Weights of a small transformer language model.
Architecture: RMSNorm before each block, no biases in attention or MLP, untied embeddings.
Training: a variant of Muon for these matrices, 277M tokens, 4221 steps.
MLP neurons of a small language model. Each row is named by its layer, matrix (gate and up: input weights) and neuron, and shows model dimensions 48-175. Each number is 500 + 40 x the weight over its row's rms, rounded and kept within 0 to 999. Numbers have three digits each. A neuron's up and down rows have the sign that makes its largest values positive.
A block is one neuron, or neurons of one layer that tend to fire together. After each block is what it responds to, as a language model described it from the Wikipedia text at the highest values.

L6.gate135:495506503537528460518577502573540489520519439561496398515651506494503527550487460496498473470479469519474517427552463507506483492430510484558477502495488439481464473471461556533511452544446517538576507522543534561583443562471522476490468428482501489478540575433473490532443478514552467517511482478510503557527539451535511538536468471527409509481474455457487433487518505548471503476530
L6.up135:525529440496440415479481466505534501445485537518474434508532469467461526506537544455528486521511468547505536483463494515529555573542494567527482471565517558426497480532518472466468538530493580528530500511536527498482412460434509512490472468417485546536523525528534542567512510456533505506576461464463536468493422488488519503468531461448514492462480536528419499483488471529558511480462
Before a bare verb

L3.gate156:567478492526487508491529557481477554554467445469500530497463559543505442563508584519472526452462434517542452468520510404501468560515508500507463497542539466470487506514556528506466535564526471512565572562562466485462441490493471552466565510477506483536456534520495568504461524473518462553490491503490492463509438467599429406470510459444538515432524495516472506552496473517418490472490
L3.up156:435541496433571475465464484534461456521525519514529467515469450521545526443494495502513517480513562514468453539480542498479445504524481505435470451525480478583529482476517480544545571515488505539488434489509455525469515478455446546461452466518490524434498420578500496520427523518485487507541534585509477492595512540546431522550500513482501529472496541527424510567500570410470543518461
L3.gate452:523498461469551548542530506440510479447506426495494543532500491517498567486494498577503507471432523548515499492427441552479519499425531469499552539436446546553487530555441535464502544527514478496532519512460434495463549505492479542499589533494525435420520444538446483567479485496396471512455540524469468541493477482451467482541492502481497531490530558525493468515403463539513519520539
L3.up452:506486521432456487504527447448503554502451462451460475548471490497442505469528505488464504489462504467513437526517499569497482510393532492487553523535586462564472610520463551499445495486525486464433572546458505471498512569396544474560462531489462498536554470582452472571477532442486555509535509450483453490520545502514524458530480560467432455407512490516504458459513485443470536496525
L3.gate456:461490459425587507494484633456449532497532516500477549539440510551496485544471565434549498488515439601465537468488529433491546517490526477445487534418485543522516478506498509495503546472588483530454465490466516457498452565397498517494473517571523501522581551550514547514491545458474533497495489513498532497475527510486464516517526540524481522498490541520435511440426446495502490504525
L3.up456:442439480514477475440428454533456526537473466491460491553568520544557464479491562466555525383489503483489476515521507507564480534485488495509487458541468476460543440479539489518464452549470564515569491458512504537491531523494534574499492518517491500477513449551433548457488470491476472528548468507452477431459499483627512554464497483472556542504491456502494580530522570433500469535489
L3.gate468:468480526505448505502519542511492512508510428489479507542420457489563572577463476479513457458590501473502528471558516471458460536462539514530556522455443479456560552470472487490559512522507507507523443454473479549491486410490503498493543459456468454490497498461507527465443435457422435463437506533534542457422504549560503541599513519501446483462473476496490546561515508430450505477481
L3.up468:444505519468490499475502601502385577512504508478570511542569521517476475499439489497499474455556506501456481530514635508523495499556471500498497568450515545482486512567496484512446497522520457478509506523492509493502538543487548497539510500541518489550545492462524521528481435459499465532558576523482504431500452516430496473530559477523518486535485504453462466472514432537434544556424
Infobox and heading delimiters

L2.gate43:487452490544546530436524480510528486425436452595454464457466534516517489521533454529514420476439450533513517522451507475463434578497479481561522471494510479543482520490591477472541479428489540466542503494548455546516525493448466446470484423549496507570481445457462505560572473482462520483479504493512509533526503526613505413503536458525475506448507522461534529518523380498542495548542
L2.up43:467452494466467499540485499506443514518516474507515454552564443536572490515477465496527543572476460499487478490405491470515558493527457536419512464526482441465517537513476473511472553532580532620479491502509555466524414506474513574461450471489483411439459554527471549491426517475517422569474480432563514537506448485478514499456551480509485529485490430504517511427532491467427489500504
L2.gate95:499551451406518514524514522465547459524528489518549476467432473477467510571518454530533438547462479462462602519476556462420525417575499565526499522445539567506493459495450481459545508442547476496525561546470528496428463523441463526466490542451551457521488572545501461528413547521513453498473462473461502506508458517500514488503470453494475492439491556504546474539487458474522490532512
L2.up95:507494484587417494537566421539519516478474529517452483516498449582530468524535528489564540502452495545500473562544434471469481505529546480514429476504473513485520467469498514499465471605412518477503488455536559505490431522476465487494459504544514533482436467437424475457547556490516470558519445549454411527450460446465559508535481520436495477509567486507447558504470499449493519528498
L2.gate126:443535501499463517485533467456450460563495528550445484549491443496425430504518501514550421546483503527483529524525492457450470500451492532493573472476545450482513505540480495474523485578491514471492489511528496546592523508453440522461503453515429471454489588542497545483428520493521526561539525505503492548614484523475535472539540444472566496426465442501447447533502520498540450544495
L2.up126:485447496468459458508536525468499424514392404508525573514486434481383497540607526581492480446525499468521445497556500537498508489447548475470492418551527453483523485514520513532492502545524488490490564515486448531507414530521470497529450514468463419442423511564475524537503421464481500550470488551468491567555489466519493534489444514514498565492527467433484497469567471518539529524564
L2.gate143:553498469453469497478527502491440519528481468456521485534457464563528511412571503455456429489445511514437538564510435475497477490489559438446580423484501512467485579538486494509499445548391463477471477486494501487474467523520422477545499468466555425519482453526505518480476450561440487543512432548514467460481501513484492454500468460440495497500536445494547529550447509555567487570448
L2.up143:531469456485512466469477463512479534474463441422439483445469504480462536458522434481469483489520502479437593560486522483471446490528535494471493442405494514432568505532519363514497476563459504529556539550513479541426402500521554431476435548487533434470523526482507478558510493447472491580487473530456509487516538420420497553527518487460470453527500465472573492506478423493515569528553
L2.gate153:485514462499546390459489516489449525493534484541473434506393506466475533496472529553562445479448528469461503528536471515565514475558593480517564474513436563516483495500545455480504516536544435520520599573470501515498452504532466521514525566512503450591520545539491560544491436538502509582560491465510495537459458495516519514521482529457520484510475552488457468569542492552495539491497
L2.up153:580534540485560501517495522427470502545475557451524460479465471417493555469473490443564578577492486487517513495493525525460446522559519493526490524545522464558552488506475512488502511474429534520437459528555474529463507471462519537548562561496477527471536532536509462508450520544510453549484491446498460514491515543521504499499436502483486425488509564510510542535540417527502507577487
L2.gate207:551484520527522485550549473578507508541461435510525464524561482475505456549549505488482486532479474472539567493526463515557578428572535448482496428485462550463491486490552459572480502421592447544497473572504474478417434608453572492430561486504483508528578510463509531541470529454486535407495490485514524527447455459541563532559441458502473464477520509483453577479491450516495543544464
L2.up207:518424475444477524488481458451527488494509512487462525524511474494536483543455448388506454482459523436569532495495474531515448562561492450467438479472444455473491521424512528535523538455507496476533485517475485543502485461494441508429551503534534555506462488440498471487591516490531478471433541513447491502479443454506477548482541551540536553481494494443492526470556436539523456475483
L2.gate210:490543463493526488484436455425476461425593505528533516432433438510500466455531507442469481560493417458513461502426420456545531502463501450455473445488445506552558464483575507505530491520496538498577471536575524507501510576533472494522498530552484462476498444514592513522476517465496557489537483501496441511530493534528521508540504457515529487562522517510490551479481466406545539494593
L2.up210:485540503547455522504488448457507432532551500552467484495370429498545489489465484457559486518376537505476508574439540497541512467466557542504427536474538507536501514547552498551550537496567524494479540490519521554545508468453479484519488535516495434445429531486506503517522538465494531511482422530485464454512481551497473422560454477486522484471480463418523506472476559468502484471541
L2.gate231:438444454497520490500545528536462536513501550509503503575604525502463473494424528541527447504497438418531478549508550517509444482466500580485509522548480478475563490443517541505450458471526456447503522521537485542522509544450507524425540487470488443507522463446502508533498437443522576462533458502495452506542487518532489455498543480536561574474530559443514474513494510553453534506499
L2.up231:484434446527566490493529528546464474483469485484521448512470499457404428528420541478535482543476500492545454513492540463488586544513505449531440489535446541519519494523590504508491411513510494508528503484490565503536471479449473472467507449543501495526504471497478465491490457504428542523564526479411476545517517500495530444448540521496457494434545544500456465493553514502462522456456
L2.gate251:536500489460498497527494468481513465447526464466555562537516551477494541517479482493519518493463532446487566540464460509480572506521513469536445511529575470458505474452519511509458448487436342560474506467476529507471484552487483477481496526537546473472528533510537525497467531486476439529562556563466509527363521457477546486461482463439527421504458516572469523475488466502465482547561
L2.up251:538468507474513526497472445537537543472514510488477500591486589512498541506521559514474476573504534428506489561440466452510446468533465512521477469457523571475500491494487507529524505437454427533519497541505532510487474529523516535451511526553538484474506467500538475537447564464519499535564544530458493485387520492486528476435477471490502513431449521554489559493489520572517540586554
L2.gate259:414485512438429476469492464508486483498501432475503435461470543551502485479497501576500477469507504446458519540510526470593449447507509510509503539557414564471456529556414462562456483482487557475534565443581537447486543504522480556534474492459509476460467498473515517544483567526479493521485502534487506569456527513542479489454439518424471495493445510479552513438494491558501509506459
L2.up259:460448582574547529486456515449613511417523519503504494479473478447507547492526520444457499459460427509484494440516418490520457450479517482474460549511498497489493488523500518514496511501439539441482472550539482507463572511473523547541491484479418524556532462563394423525574512490501567480424485407499474498472519469485542513479476480530425532544488513529466517574490546492480474457571
L2.gate283:495494467439487479496509499448472541525468473550488553562536519473606538592522453530467532526457489492559461476489525460495493496441545506509490515533485431426405470426524529492455458475503472413524513519517510455489431501535489567500475525556450507523485483450500582530501509499504432540456544432543479498534509525495502488499507469484604563476523489449499511457561458494511441373519
L2.up283:526557487561527439556546397524546479491508561504459550544457463516533502540510542488470494527481521561533419518454548473593485502477543515510475445582455527454476484507522417501503481511522521526517493514487517442458487515521510496473499552573538495517487495519530473535580467510515500551437512450503540522524535526484508521459538480397409484458495494511484537437507466494512450523477
L2.gate344:516511534450486527469538472557460559479411504505504501604449453422469529477496451511525499462498522521480553450490404488512523489506450449500495385532506536524480483558477541532499531482501531419472525500570511475498532486500525472502466502557533480575530467457460548459554474499458461518568470527483533491435573514530475486539448440585554503513491549487570492443449456527442501571525
L2.up344:433543502469518487480485448562506570477538507554505455503551592543495482418505465443514520529506570528485522531512473461454541488507471465476534500441491582423512506547496450567576528445488516479528472501513501592554497509522510483473510498513502447491479449527421476457512572474509409488477490509503511463534509609486522513431452394404420447524480555497496483477495537430441478549480
L2.gate380:508545478474514474520515465475517527506493513480520521480500528511478503537500491527465455475531533462486522473501554524593586450544572499428406508526422537491518452459560435450508574549474504463519459530537483500429474528407483512492568447495525465566456490504469532503510516523481508506480468516489519554426579488468499516593530491534444527526525514489568505507435558536474484517473
L2.up380:491468512463474537564486520554517460517447501466403563565519512425487481428558457425521470602527445477491493455493482586497421513561489439536488531477489524454522498471525486491546514485439487490520556491444475418543519482523512500540461498450596518480427460518501549508467497488531554544527512493511553506492507483550499449479462437518484533426526517506508451537440443453512488548481
L2.gate430:528474463487574487457487435444537546538415501471474538498491549557525609479526492495455444446441477451544532491451572519508561467541524572411484506495523505517507516529489501566487500455560526535501554535476486589454493513533552564463582456518546456536473449487547505536475542424525489560540497494456484517440512460514537561444539449477504576463532512491562435477491544502480560413529
L2.up430:497504465525545519484457463464505503407552536457520479465555493535463454500513486502478482424507542485501488457558529514462505470522446523478477498448533472498469490408511571463430498414492534457505533530540549530394463551530463554518544530529572517521476505504543425526535479555509451514539495545495502551500545434530589543502415514518476529515480522550542456480519468619509533520575
L2.gate477:532530472526472580446536489482517552536456457537492516474450482438489494450517455501454504466524511459474512460539490466550542509520481555522543466474498509517550491502518441457514544506521548502560447509573548523505521496495473429558520515519560429484499546587527493498505481541476485541472514464528517571427521448505475499502494432502501469457450579499462562506492466503506440551460
L2.up477:440536489492462530436491410516517477576553477529420498534502482568555513471480360508524511538494506501522539472480486478491430541429507478523445534517597486497545452508494531521523512487497500568451473516453486491481495473402449543472532490536545517564472532507474485480522514469443423510528496504471406419535477456417561469549488507475482484506537561547521463443561547515525527495577
L2.gate492:468534449477557516521521403400537574436493516503494400490611451531478511464501480503459436473503561442451503463442545433455503551539489515496494525462496503474478544504517511518494574557485501477576509488504518468456458488519574483520460470492451521482485503468483503468512534488427438558532469509539482515557528484514454596478455480477511478494417554398451465557465500512555515579458
L2.up492:485484522525475492534477500474442583485456537515425507514611512533531485491520518472473546572562497387479566515452453490511498448474449508404494545499474486476471548448450449563519506487486558464473517474480481456498545476507500577507549480444449466459478448532412535536573513550508524544471476410546500491557471464577527559461425512534438547530492500465481529506515501556472490538525
Infinitive to before verb

L2.gate10:536476580603461476467472497489520517521528409468479475524440513487517416525457475473517495484507536476482498560464495561518519459516512463517462534527497390506477468547515534504542448451520459476543463548541488473525506546456545486415492425534405487487424515502504469537534521576456498507516506573533490473500394475545518470580533494539464438552522481545481532472500548486529502449485
L2.up10:534452540540462547498537488539493437478518406421484498509468518479523447494468505521525426541538499453476499518507565453490515518478510470486447470512506381488553410472476505533511471509536454550540505537476458479486457526495561440427490537482510425511527498552542528500504524487399448560472525477475505527571506514542529431490573521443533458447577476480505521491576503513531611475531
L2.gate18:464534531481514484574483505499554420426440509526486453571469475570547492525498570556568431453496560469464533481561539484468463565550512476522505513453451454544518458552547543519503542497527534540432511494455469433551497524489468412508464519527494488431472561465576467554435488519528518523527484506514470514446448543498547521505449446441494548492500500509444448486512544553447508486463
L2.up18:470566487480509556531555457513585503432479523493441425536556570531520489492576442518495453485421509455447530493465513503529490519480485513497557432548502444523482488515507550506554511549511538513539524486524479556486521469504542451385497547473484528450502543350532482515483539538496558520494463533510438470510526524529552488509510496479523477526508491484454501488529465585499481520428
L2.gate47:559518502553463577453445486538513551524517493491502414446495555479485478534473494445526508482495571481434446508513523409500537445496402503553510485510413504497454453532488489494505571458574478485492510551612471507526500509410473494505501484566486458501508490482571498470478472551523420474532483549510466531550510539434567522498531445519446500491574507510521512516464419491497500528464
L2.up47:490475538506483473468422484477525510554558457494501456499465514495489441528532550481523518517515446458514453443484448474483543489548451478441439416449484490512491425518495530405452521438541421485490535546541512593585419534487465498553513444550494523554504507496574433513509519538560506555487479569450467423530465528479513435492482452541435484453578544550433561506494486489506543501543
L2.gate86:513518557500534501579463589517479519496489447567563396517530410528480448549438543532429481544487513484413454516608533524507467541485581520520534497505552463554479550563490480524495460469514467517520531473501458551488490479481502486511432471508494542464493509407516481555456499505553510551451507422465419491493471492527486429543506505500542553477500484540509465469533552486498502474456
L2.up86:490506518478536447526429495455484490484491523514521497518540501480523532512452459466430480471483541532449523494456553441455512574576503494496520524411527448455521548545573552530474475517487491549492524463547471488494478387468565489543402484500472474489517491539471559546418503519536456491412504494583515477536425479531467502576477529562539473509472472495430471478544484506526581571536
L2.gate109:491490514540519497492482541584527518549538541458531493518545470448509472479566524467491545514524544511518496485515591529511483498513502471467581420469495495569536469567522472472468480483501486452484538521452398468470524493522416426458432527448445592500516536509519524529473503532525477461457518542478517478469481551507473533431509480391526453515490521545492552517524495556562483530465
L2.up109:551573530561491501476491479512449517470472507527452510535440511466439438512548503496527452519502524552412595503523565511461491496462531490535476444499426418488522442507568496540642545481513480499502504482487432505483497507496512548510489511478497507454522564423495540536468520519469524493579509520484470499584445469484457474556525527506579549479552495433520556528495558520560590530494
L2.gate136:481472615570532550512440484529541475522501534505437473506514501520475487465582601544467479448551479547527438491475460493460468416538511495459465583497479497463494526524492516478414557544476480500533514548529528457447427465460509473540505470502536517538441536516503430573527489527503463470479571511524437520524562525525534480483459523518525497478558549489523484456523500542472452524528
L2.up136:496504460418521534513483441438595440519502512490415515497421487465472496516522493502506447453484429445527404554442491539492528437450514554482469500512428469459487488583482581536501532448499561495434458536439456466503555505475449496534558513442495548508514483482468530526541531466504477542470475469492451431488481472574554460490523564470530462493496519501417471489432524473494491505535
L2.gate145:464524496510485463498533501455505499469483503481487591476515434466533467474533469541469533610464500453494512535545491432550496480474486607558514514588499551434491468480543528519487496534432520487521533548525498503526550535468434445502460537442517454513563534448478495486559483570425535502586456512576510486514486486495503540525524488482528526449534481484500483494512543478512525520468
L2.up145:416521570499527530543463414483473518570529540563498473489522511543494465437456491517496511554532543531509470564417558506547559514564519545500507522527521530423501518528523496516475508479509583509483460506519448497436517459497485473560396509443547568516530491559550517480471494488536506454549464530577493512461510541551535454464549428550516478487516487466453513552485520462472492517507
L2.gate188:471559493501501536457550472480543511548491444542555535467516551467511468532518583488512473493457500555480481522518533482459572547525549501486506492435447528501574468568478541452496481535512478541448490502454469555562474538597488480559481495502532485477475581492538538504415577558562446522500457595472516501518570529476484516500503508503578428506495522503424486415556476561428468539492
L2.up188:494565483445447484525526509493468455491495487470475466498487449492526585447555504478518441547517524422457443547401461493476494545370541479512463509484499471490479559493515455468432524558439504512507518510394508492456496493476528518508507501563418497549477472484524498513578472471527542462515443441492496561522456525500574455457511491491481437505514477552577462486546595489513476514511
L2.gate219:540499546465448541597504583500488464568514526431506546529501551509448587484498426484454486477442494494579543532440491526502514492498536488413590529579514460507523530535580494497546427507517577492505489442476453488439435498407510501482533511502509533537512551466524507521462490556490530516559500536504504545510497528504457586559515474521508485526528485522448517453503510420502467467467
L2.up219:427448535483518479485499488407536493471439494505549527498566474550531483496542493461461457538549516508540473455445535495516490546478497489532493526528470389476508531569500543479479479535505517451492527531518442459499498431443512472510515549458472506514505509492511493489535415496499513499546449474575571511534509467531494514546543410459520518424506476427511546480540496492498439561505
L2.gate320:494470475455477507529454513509508550517432446501515472522490525483581499529494567455455440511542530470449515546516515558447534569548570491461470509462503485523483546508418488527461490581494449460534491483572537496492587528429510464428532460456479522526497527465546558455474578513530544458488470498489436517578523531564508454479495501511508455455440494427503535544470575428529511503489
L2.up320:540596477500493584516552497503504501498471522519507458541484531484500556545537522505540533477565460471540506577500500579462496450493547509500468484502554507513493450453506496518409442527528487514515529554582498516474535526490491401541541546476524557481501502473512572546510486508543465475545420496485442513542468458451462469476517508497504478526539534380568475454509553528458430485516
L2.gate350:489539492523559503463420422438488497534535466514663535505457486475483477565429522464448492458454509496491490463494493534519470556472488433514483540529499481477543417533566504470509543478489516417552455577510526483596448460424464525522550565508529551497504509529501501497497531484504449538537494506498521484515511479519448519470460507502536492593501473495595503532526473475500477531450
L2.up350:529541499567563479526434549464503517507545528535513436502396525496502463550440475502517540514455515478573454481464544508523525464511519456525514566503552476501562532556499498554445558550575489476480498511582482564490510492505535435527464461513564506529532517493434522578482472529452468495516400526548444460523519521530511431572522466495547425510441508507509502529533463531484408540560
L2.gate366:497515488581590470473475488466508501506464564530583525501560494606528473543504477502591547574441504477573498462459510496498549543520473571585513457486464470525538543536516488488535555489531486484530485527520566447549508514528499484532529592512545600505556547574499525523547527501507551481507532487498466453457558523459520446514514436521516484564511490518498479620484463557453499510452
L2.up366:481552450564492460523486484484508534480555376478451508515487479470430444502544504516550505474493413470470488460540547548471534514538493496553492457433478476416523449552502541531450491523517509529491499524509486554508484520552508483477453552459490543517502515476540453501511536457480478604490476577502474525475495555478470468638532453472546535473469527447506467489518479513572492549467
L2.gate391:433547598476455470552520473509480470519487542479389521459497438493429459417573536474483540476474491533486540464415456533569550500529548416476505514435486447541540515473547565462527507523501489434470481454414441537482508475484496521563500454488537539541497473527486499473531542517473484539423460543494523516478488498500478510490442462442510444557536467458477495498528412530481497566591
L2.up391:507472532566514512547489517514505540454522574511464494441570530473485503510536535520472625422492515502455531476487519490522512577502446456466532455491546402477458481519564457445511389456502527406501478527515462496505515544485493511472594505445526477455485511473582489484475488569486540548461461481456568457553491449518513503538485526473464555504452488434511454485463519497485501587514
L2.gate407:562521458495500504490491428501608503487568473462510565469542491544465549480484513479511408540427466509459500521488541456511473511523557498542568483505533499440449548529461542469457461520584502593491452449518439502539465465474480452493528514543454552504473514534444495581501535555430510514467491584469476458599470542575451538518522518472562488538521524496481473473554527501473466477507
L2.up407:477461514537489466485507495476488467482471472528499493522461480428446472433463501570494479440532537451452489474524457516519520521523444466523556500444442472538538563496485535557587547539443511497490473565521558526555554490498593525505513484599439423476541465502527418423534506449523460574441504511458489501529500513440556505489503568557408521534408513491490499532503491458525478491453
L2.gate476:480480516460504477442542539533546436511531465609502447468536456503546502475560509525494486498534440563529517486500531501460525518533511544505538476513566391553417552452488541486450464497460527471441534498529508451512516448459545587477522470408506529544553513512496480485514572480479561431498537486521542452468494524566521505481472474440511536547490533523423387539502497472516469487519
L2.up476:481455503478493560479480528482556480487426529534502480541559470508486531478543553586389538447445516487465525494487450521484506479492584535489504459534480468569526551491487500475492474489531520502482593521486488415442535461480518522510476509477490515518510592465448511540542559448484506419496494528559426542513504482483523432464484541525509587471491460446465480542545502506538520441460
L2.gate501:520505564453495489504576484455549517478499492509482499520538508474443554563494540517505490533493461523519507539456517462601493546522515579497517455476540463548492476526509488449549559519505507485492512593487445503472562524542528529539500499468462519526537488527535433458485525472523537547510498469487454483531432500404510474588488500552560489553422506424538414520459509538509466545479
L2.up501:511480583522526507466504512448589429490551437548511517478466542481481544564478468505513528499471518497560513491443537506448468526468531476543548499556506507563474510534535466522527507482517594490471522497464490561463513541472482541547450530481542484483495532490518562514525511528570485498526452464524447458483507560480529473556469539523590487578501453521531462428514497508478438526532
Article lead transitions